{"n_layer": 13, "rope_base": 10000.0, "init_std_up": 0.0262, "lr": 0.00117, "grad_clip": 0.5, "seq_len": 256, "train_tokens": 288900000, "steps": 8817}
MLP neurons of a small language model. Each row is named by its layer, matrix (gate and up: input weights) and neuron, and shows model dimensions 128-255. Each number is 128 + 24 x the weight over its row's rms, rounded and kept within 0 to 255. Numbers have three digits each. A neuron's up and down rows have the sign that makes its largest values positive.
Before each neuron's rows, "fires after" lists the tokens most often just before its 100 highest values on Wikipedia text that the model never trained on; "fires on" lists the tokens most often at its 100 highest values on Wikipedia text that the model never trained on.

fires after: " res", "op", "p", "es", "j", " c"
fires on: "ult", "ul", "ic", "ect"
L6.gate574:136095092117108122155134167120176129154137139124140137152110150119072134119127087126118147153149153111076141159085118109118142163124146108102169113127141142125131119094165100094130174103177106134107133112153149145121133113125118097129120077116102107136173147139121125144072127131135082197165137097126133162119153151137084106103109136098131117140108101138125122124131105140120104123105
L6.up574:110123101122093136133154139074148081120137150096163123166131110157128152136100150163129135126128141125069120131113089111132149165075104083109150105089137137077130119125138111103136144125140159128108130151168182178129150102111122134084084133150128154102150183131189120135105108112129103151133181171103098132118153173112103122125097107120150144131117092138113103109161130125138155130116

fires after: " T", " t", " I", "T", "3"
fires on: "re", "ce", "8", "ure"
L4.gate453:111132108137130137069138167116161142172107136136120145125150123122112153126074081091154195116143138169102145166145135121140153131133142069113119098101166104133144102108129155154142125068099155144114121109111078109161099147141128121153115121156108148137157155101111106148136118103123079117169122106165111140151148141188150157109147135108132093108141134171108145144104099128171112139130
L4.up453:147153108105110147115172124104080108113090131156126092122137099143119109118103111116149145058161138137107176137138125172126106111154093134118126109129145111118134128088146113163158146118097119097127101112150104088108141157165125123155132152133128163148154149144132148165087141131111120141148173107161145129138121159104135104152116127114156148112146120094142151052128121141124101139132

fires after: "al", " th", " Th", "l", "h", " he"
fires on: "at", "d", "ro", "ud", "re", "is"
L6.gate482:159165107128151128133164104091126134141141124147093120103103150131119153160148136117154032126145123131154123123104159115139141135131122140135173127141158142170165163078129088143132173130174150119118140101150155151115089138158142142206131100094111168168132150139139127169136122115157181131158143126113096131160141096105134114152135102107141127103125098114144167124071118142108102115114
L6.up482:136118092133095133140159103133132104146168152120127129119102146124143111120157111126131130134131136099090130123110151143084148140130114118123136115131159105102142119130090131153136133085152110157111164152097129133108175091143118117156163140129138130164140143143167083148072150100145165098144118139103099089128099153104132160129109170138142157111133117145131149098153105151113107082093

fires after: " B", "B", "b", "v", " w"
fires on: "est", "N", "ut", "rit", "ast"
L6.gate249:150140115172133127123122093141121107140174085154131148117128162167087147122176114132123095111080074128128110153127138106080137152151143138159141135142155130111125133151125072100129132160179167094131133140115138165112090142095103112160160125122119119128129093125143145115168135162122137128114074158125113149130089130113097108109130104155118135124156181141119126173118096139101104112110
L6.up249:117150124129144155176110114125147153118124103129132121105136131130108148141126172108153162126128132129138117119105151128119115103126172149112143137144155129122113139136122135113113129130152145067143114177137137143127092149131146120135131117190159160111091158117121174060175155118164119139145148178142101113119107100131113157140124119106114138115121143145096120136105114129143106109117

fires after: " cl", " d", " Bl", " f", " bu"
fires on: "ate", "os", "ated", "ed", "ight", "il"
L4.gate356:121165152132153135152143111112150100137164178088139118123103143126140119075147163108133150122143119078135139144131106123123106129111104130154124093083092105154110143105167134130140089128144113163146129155140136109135142162157112105106124153111107121147149152107132171145184142133115179134091142088113083125114098107128104130145121137088135117128160114151136110113132110178093091148113
L4.up356:098133101083128147120111157132128140104129162087128110150131138124061133083116082141137130134157137139130135087147102100149105120136133136133123114155091134162139131116136069118160119134156134149118078156102128161184095130140084084125144157152138137121127095146140109100136165158122141125133133125122089110108145140115109155110185140133097107151150112140131125116140098116077140133111

fires after: " res", " cont", "c", "a", "p", "ur"
fires on: "rib", "f", "ult", "ect", "oot"
L3.gate675:100106114126124138142090176107141093182141161118127179121099094117087163165105147143106149163133105105159115157106094142121122117185108159098102186117150128173144171135118106149126150101143108130103134139103135107139137176157145149100137104131126147124163145115116157132136156120173109112149123080115054095100119107142078095120098136113148091097162108167127136162064074149146117108092
L3.up675:116125136157124140131130157130123082141145136105145176141123100129079113158083134162116167152169083093106108155159100099104169117196108142097105121151127075142164110133127115135086121123126155122129165157115142124143144116149148173099133144137119141111162128160145114140130132094201104124109134110102076105134121113140109106144137117153176145108160112145121112125143111103099113140100

fires after: " Can", "9", "8", "iv", "7", "3"
fires on: " |", "ad", "il", "m", "ge"
L6.gate196:121085159088121157135109131137122167122120114116145174135095116122171106156121115175113141153158152114125131111089165086140111125134144141098108074130132131090132133149124141129102152055109137174162143152135144128116131144144135125178118084162139122198117147133138155162110120135159130113072088098158139154148129134124136111101097164097092103143113127131158152118110131161120115134133
L6.up196:136150127126124113136129139128126101119132144120067155161098095129126088153066100135124149131131165138138155155116172117116117122132101134104115175141092117153160150135104158144063117119116091134121133157144116111096113147122145098121120112117104135144125151131083113159123120132113082131107123113138127141149084115128112129065192166122131137089166067123119135150133182157121071133124

fires after: ":", ",", " |\n", " comp"
fires on: "|", " as", "\n\n", ".\n\n", " \"", "osition"
L4.gate618:107115159138129127119174135144110160121114161137138124163175135115123101142112127137152099103119096106142125107166148118139138084143145165109185111122141164122088085097104099144139181157132127124092148151128167124111127113143141165117132133135117123130097121136090162118123098114140161092109125131115110114098115131113130131136154100168127173147119106174091144111112106120157125127121
L4.up618:114149118077098098096141147146151068137096106156133129123137124065126142109092156122130104166154087123112133131130106106157106136146156109137093109133125092166151130157164113108118141168108132133183159128135147089149141187127190099123161130124139115117168122154155175140127120081109084098119102155144138110087120103094145160104137142097120153135149138114144146161135156110153150155138

fires after: "O", "f", " O", "H"
fires on: "n", "ess", "ince", "ow"
L3.gate339:142125156121105113107134106113105127143109121171105111102151133113085169148125132098134137113104098125114096133127138130093150151102116095132103114143065093203094155142111143133136126104072140108150122102136145109163087114069126126100053105119133146175091140160144125168145097129129060136130082142132124148103105147129138114116109101106141119093168108126124106137120134132134165133125
L3.up339:114141095091132137096132139160112084124119169118129183137137134147124097152152149151148153127143142123090149162135142141117166108188122150094113198143116115135090141138128114141118146126128126143118136148158135139094146122118104138113144165099158090086135133140092089111142115135149104110116144150101121066157147113127103131142147107097108129136113131091146121140152158125145131156138

fires after: "1", " O", "O", ","
fires on: "1", "n", " wh", "ut"
L4.gate632:104102136173111133138089134139135142126130116105157135133148142079090138176123167117134122099131104153094140101135160153110132108154152110171109115134062106160131112102129159100092076150114132149153139135142165168127118136152147128152114124106119151134108140098161159150152112117122141133112115147125112086093126135088130135094144166154128167166173109144104095103136105112145131135110
L4.up632:134108109094124142138133130155114120223171162170094146114160120139121121158156117152130171098102132095110105112132150147096132135074122128133117191123115149110103111124137148121134137109096113113117156137092166115124130128140103096138124114127122155107146133121094170133145126120098139159111128149132092118111134136163152145091141112112123139160151097121093136167137152153144133114137

fires after: ".\n\n", " the", "==\n", "\n\n", " re"
fires on: "H", " ear", "B", "ad", "U"
L4.gate600:121132141108118155107145168156128093119162109131135142151135161103080131127141126091080117162157100167102137148135145133114118089154126202118103134071138141131127162109116109121116096162119086144145126106136133128125119118112118156121116153112123117164139123159100139135105115151128094133095149148125137127125120098132139094173140190169131161083081140157133116078163117139129100125124
L4.up600:099165129155137100130152126110121139105150091099141147123103133094122133105137134106097110143121164100132123100158146159139124119193130134074132150144120122136090130118111101120129161133145143082132129119145116133142149139128152173149089143128124128132081114108146134142120157133136130162149081126113093168174113115117123126129117086098124137069101143138127145130087130128158109127100

fires after: "9", "8", "al", "f", " F"
fires on: "5", "if", "0", "6"
L8.gate316:137108104137122145138140123112141134142112159116084136157117101089116128097121154131134151130106136093103104131165127106137064130119143100153126120124132140163118141107174163100163106108128087164156142140106124156137137102098126104190177119106117078120111152104155113139117143124130118170153091122121194146099140127116151172132119118121128129078094114111166135119143107148119138121111
L8.up316:124112114143116185112174106089126153149120116113137108134086107123120068117155140063111146119134128135153097136122122114131097117108113100137135110116148125107128160106160162096087150128152133151100098125114106154130089098163145164176128134117142142108134168122144127070133130161092150158124136146138117157099111141123131149115132131108126115090136097138143172123133109124168131096161

fires after: " c", " st", " C", " p", " St", "C"
fires on: "or", "ult", "iv", "ust", "ation", "ent"
L6.gate13:082128119098144125128137136139125116130144147127142134149116131152100130156127075069163094139105108140123159128163140155105146102140108125126141190101113119108115136135084066134126160100098147096071149130147160188113125163130088152120096138139127180119114127125131084093140091164119120118083102100139112105126153099112085112145091117145141087171131112121139109120097135164145139154093
L6.up13:128116181123104098134130137167107106149122143117093163146135113117119128170120134116149150157098115135120167177163086154119167134151123117128147128126152172110128171151153138075085139122142122132112123165094102102141155098150094178091091095095115164181153117136137092127171146153097095120145136094116130164145121124171098143120139103137160114118111125112122077110136137123074131145112

fires after: "-", "9", "0", "k", "7"
fires on: "3", "m", "th", "y", " from", " km"
L8.gate501:139131137090102141136135142160106174172130062109053101164153107172087158127165163089117151123112132116136138120100144186121117094117096132073139092151105131105132101153120133070126151154111084102155109114099125118068131121152131124136167106141118136136153171156177126085137088117155121112109140103108153109086169126126117088107119136139130144106125162147108149113119141160152119146135
L8.up501:150162125112126107147142075134118149145114130166145124111127175138114137143149161143129105175117097107185138127104125160060145092122110125141110141144154129148112137133121105128141111116148155118162126064119122117111177154101120149173127121135147141131136147141123104129147112147160100161130122086101113129064135141095146125123139146099147079104153137130156115079130149162110142116122

fires after: "B", "b", "ist", "all", "u", " B"
fires on: "ost", "op", "N", "it", "en", "er"
L6.gate450:183120104132113145152099129133160118110157132169124085083135123185132141124125098149182144080099097172144113109124087125126156145081141119133139146140128107103096122156153127130125165180121094103149125127148174167090106172134099101191146146135148102138083142139144113125115141167120102127159136127087124159109177109136138131093102101106105133126118166134143094131101128122127120146138
L6.up450:130105122125151119098137185110132106140157131123118133166114160103126154125116143092122139163154135103147157122121173138159143118161181087108122163152162115148143113123126125119136128127125115130140130133165121143113142132106088132203106129144113179146158114180111177113146146105104116107127100121140075127123131136119085147095139128142131135125179126132064128129113102156156147118129

fires after: "it", "T", " T", "t", " t", "a"
fires on: "le", "ot", "h", "he", "en", "x"
L4.gate309:144169120115149172108150130150185110170109115140143136132095096073151122116096147100098131156158100182181139145124149145160132134157110106150161091118136134170140166139130128094107157102153131114119120153123124115126145184094116135126160113126106128164175174145145147123135185143137092138129120093099102110139117154127087101179117115109151122104166109127118086091082172132149140095104
L4.up309:131100094113129145083149153102118117165106131142134117090093156114104112096132139076125123101127144097078114100137152140146090138143139116161151113209154131122128134097155099146111127149123116159081138141122151140085148099132118127102089156128149112142108155147084162147123126103123141110114160154096122106143110141084155095131105125128110158110164133104170123116127093145070116129120

fires after: "ut", " g", "v", "b", " spec", "ct"
fires on: "ive", "an", "ran", "ut", "ial", "ail"
L3.gate148:100130086105133088158109121132167097134163142152092133150139114082125112201124124166132114093134137117095148110188114136148123126152152071154129128137086078129142040119132150104146108136098141139098128146108146113135150141119121160107092136149109135196130137131119104086120106112167143111136135130130121145138119124108127103132129150126107112119120123111122123126109147114118152138136
L3.up148:110079095163103118120154110075130109147160095121127138133132146123135141146187094108123117108119140109107183065098115094117135146114175137122098175142142162091146118131101127122139113125120132112139104126122118157126116128139107101104152148104104132136159149143099116122096130127158170115130097127149148086137155071133157150128146092108117142145148094125109171133173101152155109140104

fires after: "c", " c", " C", "p", " r", " p"
fires on: "and", "um", "red", "ight", "ust"
L6.gate167:135113123100108108121150153149145110123087160105148126162084136132150141167171107139153144143115093146119102144151120106107140137182149126130161128120147111132109139145157128133114156085121186126072156063137103128108143129137110129117072105152123131158147140101147076090104109136131144133124120102129119162151131102158090057170151148145130110133162148163093131131166071119120168119085
L6.up167:142125158146117125127156158150117163144130154066116124133118168113097076147103152105136138083111162128104079146146168144161131158129119100143102136102161134154131098114112101128126113139143123092149157099140098116083123115141178200108129118093106138129142105105145146147089121165158128128092096114084121125106082126141152130108118127128133146093137153139119073135153116116092138125129

fires after: "2", " sh", " kn", " Sh", "n"
fires on: "ow", "0", "own"
L4.gate126:136146132090150145132134106136139139089127162144136135079113150066130157075158126111105113106122114169104128132149150156099089128092149155154160144078114108167100208145139158144110092101125134127118143149151129158109172163151153122165173155134125111157176121119131132155105138124105113113154085130104110128124102124132102171107138123133084142131114131131111136123136135139147106156106
L4.up126:140141135100149121100116097133135106154113158146134100130105186132090113124168122098109143110143153183148142130110137187101117104128190146116162154124121139129112085160122082144086112119110174141114151198162136153137161115135129117111135148112132134151160133150114114137102165119130115101142113123122088145101133113133130105103127134189131092092126142170111140157132127110097134149096